python train.py --rope_fraction=1.0 --init_std_qkv=0.0306 --train_tokens=316200000
MLP neurons of a small language model. Each row is named by its layer, matrix (gate and up: input weights) and neuron, and shows model dimensions 0-191. Each number is 128 + 24 x the weight over its row's rms, rounded and kept within 0 to 255. Numbers have three digits each. A neuron's up and down rows have the sign that makes its largest values positive.
After each neuron's rows, "fires on" lists the tokens most often at its 100 highest values on Wikipedia text that the model never trained on.

L6.gate2:142156136135134131137113111133165127103139151124087093133154159150159172095119130109118138090179074157120156122104111130138101126115129147117113130119089121112143155151136183172093118138123127114175150134101156115116140145080091090104130140137185093115093131140117130123161091120130115167116092149113102138127104145130105149081135139083125134151155106121164145115139164157107145158121109136142105176113133133109091105114100104123125140141093121129171116120157093090135115136124108114131141126123169136081173103107138168117180115110146099111132167106122145176117146147164100114
L6.up2:157121139114117139139102147096083134080147144077092129142132144118140148130126116131129108111148113123099119063135096103131133089112135130119105129110119186105099182121111155137103160130123136109148101136132138135147121146127092121109121152137112103131122100163150122119100110091144148131108170151132121121097158145090167135125123158132127154136145141075138093104107087120124143157172117130132104170160165122151135112161118121135100135129082088115131119080139185149157166161157117116143134109121165136127120133122124158100155125194129106130140178085147169104085165153136155119
fires on: "av", "erg", "os", "em", "es", "el"

L6.gate511:150125090107196120073118111089123077125118100087121135137092150104133138156119145105134129127169163142142166095136191111103128120131137164137150153113144108133116141114143156107127119137140119137145148125126113112119121128110122133115107150106181079133123108127151162131127170140112151129145132114093122153101092099160145147159122146139102143117092120123099104162111113156106117127121140114137092124113138120122118105113112111148120177139135176167087100101175122100149153116160126116111116139121176092129122167172142177144151120114181137141091072161165156093121134141116130097
L6.up511:159084107138114198130119127130141103097154107143106125132092138136127127186086072136128143138122144133161156108107179131160099117154140157136117087147133096127167145206146110121112126134112150130145117134166167117143142104154108149150120113091127134150129127132124140121140128121130089117133165112174157097134142107175140106108148124138122117124090107106135073140154099135159112108103129152127114100130126132145104100143147115088133154123149099147141121111182100090130123131171158147099104179132140119146092108105121100127097144113110175116148095109138164126132141096136146082
fires on: " tr", "r", " Tr", " ev"

L7.gate172:178141139123134146168126119127145168102137104153079134136135093095084111134122124169126134119106138141130125117144150135132117142103140175082130094120093110134150128150095150115071132110156100107094117124164149141132137177141114107141149148151136139114068137100126118138110109123123109170115120160085119128110113130098131127110132185150153101163141140133062111155084121139116154142104157131120132133104132144144083153142115124111107159115084130156163098153151129116107147126093129109163123134122148160106185107161143156124149125140083116089139127187128136125109174113119082102
L7.up172:073184132139072121149143081130112141091133103165127135112128089110107135142128132117110123130131162125143138100134162116147127136126100142106099133120101146128137138128146179131121138138148158083091123163122148135161121120170123072161145143092167129116133111101132090153149116151124166137132148135142093065134124128134152123109141153153107114148137141090120127132119144155161159148103105102121128093093140115117135094164123094110141155086109154116124157146144131141121098126142120107114131083081123129093142103119133120134133144123095141186174189134103172146059150134152112135
fires on: "anc", "erg", "av", "med", "c", "uff"

L8.gate160:116155114143126138170097095141173130097113117114128159093139114123092112119097196140118166110111144103163146128123177128126099128139116126164124095093108161110128159104130186128100088152101110095097110085148111125114141155114156137126124131146104093196123115147101097136075142152103139123139121129158161129125108127124135134109150153165091134113096101147092135119128109152104118158141125149103110126079144122110117192100142141122152155097167111109112127132173154144147156150128105150131102110137150142137175126114188127130112159118135138142112099099122108129112139103166125160
L8.up160:106121110139166135127129155140113154101141135161094144107097192119107202100147157115096106113117126136161139102119123144157125108083142114107178137130104118079131134096116102093118106143125145149128127098100122132168138146162122138066094113124119153144129114112138142172129127170128135123165133132102112155113138143095132108160131105117148114092172115075117139137125121137105135096118111137129152124121118155113154143127150182147100143106166133140133094147096126139184112141128103161108152174119129148135118083098172144155119148141114153152142084120165069106136146103150102117
fires on: " v", " V", " p", " s", " f"

L7.gate418:121099115123150134145154079148135145095128118142092112126148150138102094106118170172106137165128130104146156149086130155116101104104104131130142117135151139096096167111114138152130095145123155149073145089118139128156122126156165136177115117117126147065118133126079150122099089120160097121146160138147115129133155081093135092150130127151089117076138136080101143111125108183135138158112125115144127117115109121168110131129137153175138125147131156093104113135127115147136098140128111096099091145139112154135154139150167145125136139139101132196149122073119132111169149119158167115
L7.up418:140137138115108123153094123149089101133159143080116115151129181101156075070137145157115121109132111111124121120129159132086096087112109155114158144132127132154070125116102167155150121154081142125081144154126127151178131084105148135124139136137100131115138121138125143094100149113122136150148098072127105169103137135123148138120120149123139122109194111139103162148104137184135156122123097147072152095086135170133096155129139115106115154146144096123154158138102119148113163146158147122142123137108139131092146149138122152109123113097166163148131145105153097121148127139126153087
fires on: " v"

L8.gate163:122126117125140157095108118144162137134090107082146145165155102138096088091101167084135126130099151151153160148157164105120126128121135128150129111149159141128143134112151174108142149157134111135072126155189135151101128145110160098122099142144119114137189125063129108138135136105109125141107103119123107138081156178116125117137173135138130102165098108171157125094153138127128109115124101153101139110101127124083138163125137079127136137132123140131083114132151129139120088126186156108153152114131112158157120133067128085118144131134146073134121147114118153130138153105156127107
L8.up163:082114121105180128151187139118137150128115173099076130098092128099129130129144121082105152127155144102126154095138185119123155079107129138099139122158106146111151109112095124177108135121150125120142171108131091155123092142134140141091108123137121096124160149163171111137113131108112135164091082165119107172107134110116086180120125141093139163135142120095098142103120099159138097185116144172148104133106137145101115129121121154157142113110136112101124108102134116139149120168145125162148145131137132161147119109127106148163107129118127159083125160088121120150109137133088127145
fires on: " ", "as", "at"

L6.gate508:136138134115129122134150129152091167101101106098127115093133141157101113098151127118115094125120104128109167066104116128127100111134141132140110136121080110150088135107162111107116159126150180119152090143132118138191143170135119148143114114100134149136141127129130114113181142143103109141115125148166142130163136094142171143136107082173133166158130113120127066131094104097167112140179149097134142094088125161150155138078138101150084087111129118124118127147144110177157140091086137156135123124151125146092141137137117135127122133138136141123154106098145112133172100106153154082
L6.up508:128150076165143122116135118157080193135146171098165157124133143129124132112135131163112144116125160140111201109186078143139099138114098163129111097110100098161108134125161119125165129130138152154105176161110068110135149137131097115147116146107134135114137098155093118137181158107164142129119110130131120145141107113128121102132134081137176105137104126107123100152117088114082105127087134098118174140129116127121154121077132122130132124117124091108141083135138153150137100130090114131150121160146123119140076144164146147166106126126113142142132143133119116112139104094166126143
fires on: "th", " Th", "i", "an", " of", "e"

L3.gate442:093101115147101125095145168149085104125094152122131137093134102132141196125134148130124068128141133136165097115093115184148115114155115175159121093170120163118114098109140099143100143122106143106109118139146125183112086114131145111120133125173103170137155139112124143120150131148146138109089096124129157161145145072112156131167102138104138194157123107162156157132132147095110154133136106146157139125151092147143131127131134128144120129141116160114173085105159117127107102160125101132109123100133127109112091117130127137120152120113108089158081112134151163138096134132091090127
L3.up442:186149122112144156102149101109141103142100144112183115111144136113127183104105167129162100092106130078134125143109166174106133105160101150145133122155130137126104113162150132137109128158118121074132111093113179146126106179148155170092138126146092135123113158083104090112136148105144119127133110147107116139148096154122126159135132127121117119112155103092103114120141085118131118099148141105162146102161156145139143106122145125188088116110116123112119105121084128168134155105163149129139126080121155164112131164173110145142112153126140113166109132116082123089108115110147121106
fires on: " to", "ow", "m", "erv", "lin"

L6.gate194:175099126097143107111089122124145135125098095145174163168117109129165129131106127076160130091090136123097113187183100145157138118131117115084168108145139112126155144141123113126129137113126125106160081163128153085070098100147120059128111101142124135114121131137125114148148098155116099156102151138150146120159142117114118140092121125106109108127117136107137181126093173155154031114133123135107144122106159123125136120148161152154146127134159127128132125145126139134143142108137125143146165136129122109090119155118086118163129119123124111077142144162115131153130125156141157143
L6.up194:140145096121164134138147126098166145094166146137144088104135109108147118122106131088116117131141090129143144135108142126175084140145098093149163095127134161056137174136143105117118135150099155141128108133120102147168119157179151162130125078138147145102099122109147125101109123138144119098137110120136115145126094154157124113114122094131141143116142098148113163106099110107147181139126172170074115112139130153092113142153092109132122167117178160126100130124116126160171137107112123173095136109112150142141157090125111123145193135131130115111125131099105157112084153136153118095
fires on: ",", "\"", " as", "),", "\",", " and"

L8.gate8:133107102141147103142118141108094146109160095145146123144132155102132127140144127143134147105132132093156147092127160123122122156130126117142121108126134093110149139147175090083119106142160141094138160115172115118204083145144085127110068119153120127107146102140108119147130113131131131174189121138124124142128126155116138095110121110099102102150154119100154123120127141160149117129133146128137135133087167111072130119162124126131120172122118158193105092147146120135069092150066167092162097115187141127113112083129129138132112157134129122120118107178149123151113143107121126138
L8.up8:120131130125103087139107123075136159114168101136124089121166116140111149155084117139084138105140142145187168112184163106087112132200159108131109140131122134130119155118136140095101118110104106117139102112128130122128106056108122146146093139130092114131095118100142145155134137124126179153136111126122118136129133128134141117127116126145114166161074110132155117142159145133125119129115161129151115100093147135066108175131115181170084119158152152139164099126129092130138094103128173118098120144121153192121123128124139132117114135078104140129118106142120146169135128113128129121
fires on: " r", " tr", "st", " sw", " gr", "r"

L3.gate341:155127120112128091120139109164175193116121124097153111093120094135129187103139126116139159156069149161102103138129138159153134145167136117162144127159149130141122100094118146117127117138132082113149114164122096118136095145164130141108109104148114147141130118113109054113094121154107125130111143139130092110133092112099160171145132147094094105128131146124082152068138176143115097122142175125174147093139148145139162124144129133125136128132153142091134132100141129111129126146137134150120113116130154121183136105133105170100083114140139117144077108154122116154123077115131139155
L3.up341:158147117104162149106116127106148120163115129154130128090161131146185114143080135141134079167116114169157151110166151125138126118141113177140139126114125150169113102111126096104096154116139132139160122116109140082129107102164165112170141103107151133119151148096145169113126120157110127119145174124114110164135089128116113110112159130090062169154142139144116121124123130077104133078099151116155147147149128149138151092131106137150130129139084143155111149110144111139125141135098132078116099079120166139160137090104067129138127107146109129113118170132154113149101095152110116134
fires on: "\"", "\",", "'", " February"

L8.gate81:151142103177098113120145099171091143107137146135089138108132161156101135150151192100084087119105111103158141091115127163135062140107120141115086099145143093143163130133131151076147155136131140140153122169106138119118144137117109074123113120161151094095102117106143125139122170151115135109125113161115107138120136133139114145107153141107145134149118123110138150151118130117099151126134163169150131155158149116159150094097119119122141075152140103107095097132156173111141071129106106142149160115118132144098112107146102117137118189179121109143148112144126108134132176149111105138
L8.up81:144125122160137127106135116109099117128129155156104155159123144148122192142140147134136096111121102149117129104126118119116147139123099094177105113130096137124106153081107126082149158099132107181095137111113122134115123100092152118157129124111142123091127134134150128128147116146133166120116064096121141118104158093197116176134139104129175113144097119138112165126104178126129145113108111103139190121130130143154146137121145156116120179138160141102148151128135139126177131157146121106109120141137100099132065142204121123160103083107095130128096090111159146132098131116128118120
fires on: " of", "i", " de", " M", "-year", "\n"

L8.gate265:135125161158107132104114116195130129125105124078135137126115165117118085098168153080117121146124146134129150103105142167143114110126121162156098151126130147156113126117101158124119070146101118147097085148137142100139157110104116136091135150127112136139112115122119149147138142147089133127101110145080139119076168133166132158130135120127084140130108118141135147137122172152124161089116100134120110149169097134093104156117118087134074118123159145116114115129128125168150127114133108133132081139158129132131138116076134118134159126173137175119136178117134095193105135073175150134
L8.up265:191132128153113155146130149109095140153142128113168107137121143113126122110119146139116112122087137115118105104146119141084134142070147173104125163128130096154105141113120139123154117132124137116152105134144116131134142154111161113147076134102155131157137148161138109113164136198125108096129110133106118153132103148144134127137156181105124104138110145142132093149136149121097175128136121108111112108120082124107100128125096099114137150095110112153177141109110116150158136125122126120149152130142115139105160082084063099093136119178084124126112131069142215119139136138146162100
fires on: ".", "/", " and", ":", "w", " ("

L8.gate377:151150137165137123148162108086109120094130122105153105148173162120113101134150131137137092141139096150132174103083140124082154125144144124160142125167125171115110133202117115133124121120138160115117098137153156107115123104129119123153105174132139117101119145117126107151133103135156107149148104142116115109146104163162119073098139074135177157135083110145147141067059146160132153119117131120117099137086167129134164121133151099151122155148126117122091099151141136128133127142125106097096161136114118102109090157115128125111114113095157126105137142093163113122186136136117124161
L8.up377:151127143137114130132107154125134119180145123133118085134115132073160091171118119085100173133131102173147145111148139109136119166108130130123117096103143104139064093136177104142120143131108111125118133124117144134129148121119111060103108163170144131112121130164100137140148131101119085121124092118143138112122135141168110126159174149101126122127182120124210124158138150136090116180109146145126145115108121137126143117118109114139156184077149095151140116139159175113112098117129141147117122114141125103143114125167116150119172110154141133103135116139081131130108113083135084127
fires on: " R", "l", " r", " gr"

L3.gate239:149132134143112129115163100126144108135088123110108123119127180115106053084131153133184152084107151122129157096162134127130140107117151085173116139155165146116120119122129152110144099117165127120120118140154124112091130110150127169132112123105103083092099162128191116128123155156106099125146143155131108083111136119127109119114173194138123134110147153120139125099128130126164174131119141167129161106163122105132133151084104144129122100096129147106150164132126133147150126164141126124124120120107103161160158154093124078084130108129125134110093112119122128128103165074168113143
L3.up239:153099151133098119095109168079162104132100115095129158163116122110120114121157107168133156109101121106067163151119126121097175139098123109115104116166179166154126116135162132121122074121136126134113141116108183146112170113100061132155140150113141152109122089112152148164141177130101140175115135093134122125155110095150158115112140157105122107108083133129175113098102171125143130119139139106124125153119138122087150129101090130112132143103115144145101114119124132129156112115121102124125139145120105103154133142144149124132124186126112107153128157149110131130170144179151168098
fires on: ":", ".", "as", "al", " of", "ay"